From a checkpoint of a small transformer trained on Wikipedia.
Architecture: RMSNorm before each block, rotary positions, no biases in attention or MLP, untied embeddings.
Training: a variant of Muon for these matrices, 903M tokens, 13773 steps.
MLP neurons of a small language model. Each row is named by its layer, matrix (gate and up: input weights) and neuron, and shows model dimensions 96-191. Each number is 128 + 32 x the weight over its row's rms, rounded and kept within 0 to 255. Numbers have three digits each. A neuron's up and down rows have the sign that makes its largest values positive.
A block is one neuron, or neurons of one layer that tend to fire together. After each block is what it responds to, as a language model described it from the Wikipedia text at the highest values.

L7.gate66:126155125186141115135165094099107081150105119094113158106110128134113135111104144093137125148138146124126113127126179109134153209170141168124121128163090107100162126175150123106111071122096157091077132185128107187150110119126107129097064154157086145109128093100119148141102216152148122074
L7.up66:146167123146182115128130109093094093090159154141117106075147210102111170118130097165140170121156125151171130061099148145121181142176154087134105105102168140119134107161132116147098135162110104053132122126150137099157079141133132157103088139126146117104124093079204142144140144141151114142
L7.gate623:074121075084105117123093091169111159180128161146111124135151088126044150074080153189091157157126076183135154136205132061199172134161155127125158072132147105125193120105142185169179150108175124155122091081157120120120122098157183131140129180096113139122111130133130131147066067087124146125
L7.up623:118197102148156077110152071100137103081085132098149142117192154100106094154119086126143104113064096154151054124110081140137183126147101142144126165135113188146167170149108121119155096103108185174063123110110097099169159070142120111141133118175084167137112139159123104122134145105083119122
L7.gate1062:120126197065141143108079138106160129111057094148085156164142094133119143097141111098188108115098155123123110060125121118155149158116125098157151088132153138085143163156108143118112152115117187133172163146112107105155175144179115123180151122138121111121164171103149153073090092159047160171
L7.up1062:134113139105136143156078092107160107154124132163160155168220134157138135127191104123138177175145130063056141162129142186074144200133110098165139110126122159140129169104081106115166150119106109113163137112093120108142139160147152120140165116126124105136182086126100152130160132145147084106
L7.gate1435:155105121090175163118156122125199152133123122160106124166119107132089083149122105114098100140107139161129147154148193147157205126117144097171096111097100154108137180128120092123050148092159151116159117123108095124159098149171154157106123117131125121115154111088114122124138139196109130082
L7.up1435:122129103143123164124110143096162130143149166126142164166096179105138108128080126192116084102141128075105127110175108136164130201098082137125126116144116103064186121121130117108123208151110171100136114062099136107114171125095182094083107093173142085099128118076071095124160131148110144103
Description: Be verbs after subjects

L7.gate857:153148092147145090141023125107083119156160115123107121089182147097100139177113178124102121109180111120082142075151086158185101172123076171131096105132150123114124141115151148174100131101079146139117091143097096147139103160095071167104179115133177125114140159168115101090181098088136155111
L7.up857:132107099100152136125143134110129093133151118154098151109116150222121106171112131150136091125140139130172095156040097124125113199134132082146120178095114131080135107138177154113109116128101131083123112097079148104140131113153142147142147149102121096152086106138153088171153088088089168094
L7.gate1404:113136082147187165117108127142137075129070101111130097117085101104182165089105141120092097135131117084113171146035127161119123129155084117101136108153119130106131131115174120148130145153150139169078177075121137127151096136116133119110149116136099127120099143117118104144084136156182133055
L7.up1404:102163135170114140108164111106170106136118109127153070110122190104143110165140077126123147144214159105150141153093140119099186146154092124095143153115128111165097156097148135161158115157174075188102138099127169086111118172136091077104181147143105056094119121162177122137139120130101130115
L7.gate1470:103083071056182129083203160103111076165110077172167129150085110119117137076142109141037098147138086179142095213093157112091073071133162117101063178080138146136127139121087125156113098110176185158142146153174178119084170162102181175102122070061076146128148107089118139166120139074155124162
L7.up1470:136124122143169108084153150106179109106166091117123148134164117120195138186155151103177126097167142113175112132136148099082079115085146111149094145154128167117157101131122099107096122142147117110100146141128111164136155093124076160135158103117163053127096169172144146134079134132129181104
L7.gate1701:138095109100128193195074077107151071107135075055087104119161132138203080130142151114098123210120136161107126149079095142199090190140122120149122073088124186078138116136080148117189111115141152165116063098126177104149168118052152094159168081149182110115139202126084080146125163111088097140
L7.up1701:136143132165177131083168170154070110124124076140128080131100157095198076133133126115125133185144089120113122196133113118183179175104139129106097109116122129134143126123128183117114085093124136127120134097160153165083176090094127133133138111111106132116243143131132088100117103181095139108
Description: Mid-word capital fragments

L3.gate387:148143119171149161104183248098121137124119176135034150135142111148130111114172136104067153106075136133146148131145094058124169138101107144099157099115119146122039121118121100151132111161131141105166093131164085081086164128135134090117139131146130132120115123146112097138142129137122164151
L3.up387:127121122151093130120099154089133108083144096104139086145137135098160123084152123155162054210155051189092116119115135071122078119137081081139060101158146180085166191081146084127185155088109139157122138151127159125172119087139101134085123080171151116100089066108136143106218139127159097184
L3.gate927:186155109091149083061126173107125132133126110149161133121101137134100142065085156109097085097137115122121105110095074093122079092136139085116079127113053119168131139172096176141154150106139150134092145147145130075095167128131140106157087180111146098110103110152149237159174141115118111143
L3.up927:180095111153093088155173144102144161121137129106109137160146103091180170100135086183115165141154126048108180107154047094077107165146142147112111157094140128080151082123139120099174170051122175182138168080115140156117103121125119117162146148220084054109113089087073097105091177111111111114
L3.gate1171:180125055131136159044144134091183178155128099147133129202151149181148102133122130136127138118118160148095151073122163059063111090098196057148116119206085153133174131125084114175122161142076170172172163106135142104152147166210162158162103087133135054156138105075090160206163158156125125130
L3.up1171:145168124132156076072164142096084115136170143102104168123125132130128161106074091151061096100109188135170182100130106166140144097103145119134058111152085092168118171120130104146142061098139153193117149168121081132162180045177085080132116123109122137130057101116096151089124167128126125175
L3.gate1289:159125096059114118086113119140121111147112047105160112092091146084101097133112132140102110106145122132108125134139092116142116090152096147147090128118116135129106093087116082177087123116110196239099160106135128104134104103133111104070112134095156097168115092081175156138132083081159123184
L3.up1289:106170184137130117053140115124114165181123150126170179158089106138157106131058115149126097124148221147110092060121148139138128113142085100131128079152115119121167054149094122078115160094159066170161130116098082156178150129127123085138155105132195161125074086094154096158208203081123142080
Description: Compound-word hyphen

L2.gate1142:092153130076125162145146158083124131184158095140119108145176131118137104208090165113156153167118149112160139146159174145152130112166101109116154173161152126092130087110103150115171097115124147142054111078143149137114125095130125080082148166182164122103133161162061078102157124148147203174
L2.up1142:089120077087156138082057139143139136135188029140108147131186180160098130174113148125148149171192138174145126122101138055193161093118091093129096155108105136126129141141113099126135111091111119143076153148172138102109091146142162100089119121121070121175113151144123110101186140086068191155
Description: Capital-letter abbreviation pieces

L3.gate182:158108156122177166151164123128162121150155163148134146124158133149174196097073087166077098135210099164121101176159146108113156165130134084117160128105174180088163173110173070077088124079100130118088129137174114144139108117176135132143110096165098113148135121098115159142131161127104078168
L3.up182:171121165145163177148190120139141124136136129128161140151038133142190170086125101123094109092128151114176124118129150136177161112127156117125137079133158136107161142116098120084122110080157160146124163136132115025105096149166127128186129126104084118166157145124125105118125133172130085135
L3.gate559:126165134196145138169135164113150147153183158167183168161153109100131152193105124150149150134194111129116123131118071156093180163150105072085155154140144071142092135088198081221135144073173162105156073089126082100113123108118125187141059101118140116110107156143111131109089141148116110164
L3.up559:118135134071155128125118069134130080150134105113150142116167113074166154104152098132118157074187112124187134086092155102133159190113133171088065106197115119128179138172187161139130120157128110128137118120174128130191115141186162144176118161141121121173160119066169130157110152117155108131
L3.gate641:167124131103083171121125129131110172105147171116198109120092117126112106117122130129127115183153168089127133196150054158140098143116150124082145128109143184213156123169188123185088172162115161103098165089132099176138140116139135134131153197158157134112138130172130108113077131064128121136
L3.up641:120149192135150073138134157134194152113117054143139077129206185102133110096125165154121128115137147113148045078161128089112127103131096114195142160162096104103168106119175137130147078105159144148138122123185178135138165133141100123147173112108142162167133123126144197134120112194095108090
L3.gate1001:156157173126084131144111157071171135094141152139125114050150117089143087100128125148131098098134129128129114085198084151087090112102136154156155114095114091117137144101086119152153166108122164027101080120068153134142109191097140097093155059185132119115154123097132073137138188110127171122
L3.up1001:136147140058142072119163127056151138125157146066097141112148163099126128164169178186121109120215150187113125140142087091118178115164084119154158149161136119083125135161141097133108097105123154112143182057149135117074077175169098121180079168142154132153166130120220093143105096134133149129
Description: Word-piece after To/O, passive was

L3.gate827:050127171077114100134156142099112121152136090113125169103048134199146125113138120118143127109110114108157149161106146096170151142127124110130090174153130101113149148116135172078108223130147203212042135158114160066115090104187121174125149098174043126112106145108115104147179124077142119089
L3.up827:125110130146131120116134117110144118075132156173123152100123158143124107133092138171093113146184181114161134067080104103125116128172079130128094086106103130159156142160205190145098142138097096148134112124132150079149165116104121075096090112102159128106102079130127090122186124137143170139
L3.gate1017:135152148128122169131123090112102137167104101120090097172168099096116145122127162140168205071097151168120072098160069198101093121143096116102114145184103188177116094102137115147037185156130122162118143152174124123097144088106120117070150199165099147141115142181130106142187116172138104106
L3.up1017:169157162139172075140069116116127097165201139131066117100104096088132151156092104113148117110124093153096144110140053190158098131121102132136135114123120112159063045148150118128094130093179134151137163168132144157128090136147107135182121139131093152126139127136113118071077109165067116125
L3.gate1164:134084096133104155089185121148081073133138135140163161140208126145104167104121132120129107105084128119088147164192162133191090149139075157157171181167114160137103131146138099189139135102176136102122124142155149105095113183146117114149192117160141101134125097142190126160040108147081111100
L3.up1164:149131119130133154148182119132140119152086072117112071164202141154121246077125119091151144115104111104121166074105117163124151141106132121126127157121107180086081085149114163200113170131139129111061137183164170122145131173084067142142122179181062043116136094108170108135082134160066142170
L3.gate1568:099130173152082120105094139104105106098109180106135153165132128116127115125101174182109131171126134096101065042067132157141081142129122131164089101155114088110117079103123124125174116089142145108127178162132177144129118145134132116110174132167097128145147106149108019154171113115088147106
L3.up1568:074126081138108141070118083102186127117038131171135127139116145101098084121082214190103161143217103095107160105139069159134130103157162163146095117116127075166131122138126131169135145119103187128140158153152157121128152155128177140105166133138107132100139123105099120155134135135160121152
Description: Support, aid and military terms

L2.gate1250:095092167144102155137142125133171178160141153098116152194124166125137079141115095112088162119117173171098130139206092145134145198215155116024084140149131151098113088128148185104085128126048160146117137152169113173145148150175161114155133065125184134132133152195096125151137101119142113158
L2.up1250:053144089109106112125139143095077144161173067141105159209118119081160178141054163183118189140159143175174140130106110076148152139113132108078077128180189104139145135125168130134151172121049118179133131153119181109143121142166096136182152118089161118116090122191103137206101156121105144078
Description: Adverbs before verbs

L2.gate1415:121136108134121157087074090101143161157119093122142140132104142179151170106125086127174142097149110126112101136123090114044122149113140147185093186196156137111234140150128132179133077130107145085133166178069092122148164132109165165152150150137110119099119132126219155203107127169194169167
L2.up1415:098169109134088129130129151116107180104124151148137087107142125122144107089125075123158106119050166068093172122116108116131088101149075153128129117058177127137110087165147150140125120154099095169136131132112148132087102152134157151118153163131136156176125112156136099077123105108117164113
Description: Word-internal fragments and joining dashes

L7.gate60:154156139198138110071146082110097066098143112120062112132069095099075108154106104196127152117119148140152189117048156141142089117135108129105154164171133116158114107109159083110110112116138107189090069128158124118181136176142088181114072075104206163133158135117141173085164097075110159062
L7.up60:187095139087067132110174080078079065180101111116061150104087131065138148092185167133114122155105139161117102083105131116134146068133122150154128123067152159154094088142156101121125117134085115164142125147111155069181170140131132133080109167090140079108158089147151115120086057146111125160
L7.gate78:149131152124105126143157109144128154151161129162135178155119149098165107118126129211139162112150120098112118053118109135095180145133057128144097107156131160144064206139150166093118135158114082128127169102087125147122083119071101113155142110118175098131133162142152118099160161170143113082
L7.up78:137161109115075155142159179135150160154103143076084111155099109070120158169189194118166131125122148138092094135128095136119119106083209086143126151107164126170189174164135136083134232094108174108137101143099173136167151105144070143073074103133129107132149104161072149132186169139121137123
L7.gate1296:113137105143152136107219087132132121093125158144071156139093077133151123162104169053146106157148138110121101108106130124096114079113146116105097101142118116135153115114122154150129105119121183095165117087126099205113063088123152105176095148075163150083112170075133141130128111097230110196
L7.up1296:155123051151106175122102132164105127104143136087105128119120191124122166151119150132120179136109164147154137111111167138132157151069143129109149105149112108097151150130095246135153103131159132121098113147136101096150095172084115094122130132115082139097108163133124119100138161105154139135
L7.gate1373:045102105178167136190181172146139084150126123104133083074142193127192145078121108161146200118093114152172085157112121081092119165070124095116111096166189121037128167147117127193164125134151098136105124115121132148143110122085062139127117185077154086143133192067100094157165159167160149175
L7.up1373:095150125125105186165127136138158013079137114131140131130098137133077110144176149124092108141169157113158118097099103121197061107127159107157165121125170141120115160099141101164121139148079110127176126131110157147125127138058102122109129061113129123116110170117106125161114154091166130148
Description: Word-initial "out" prefix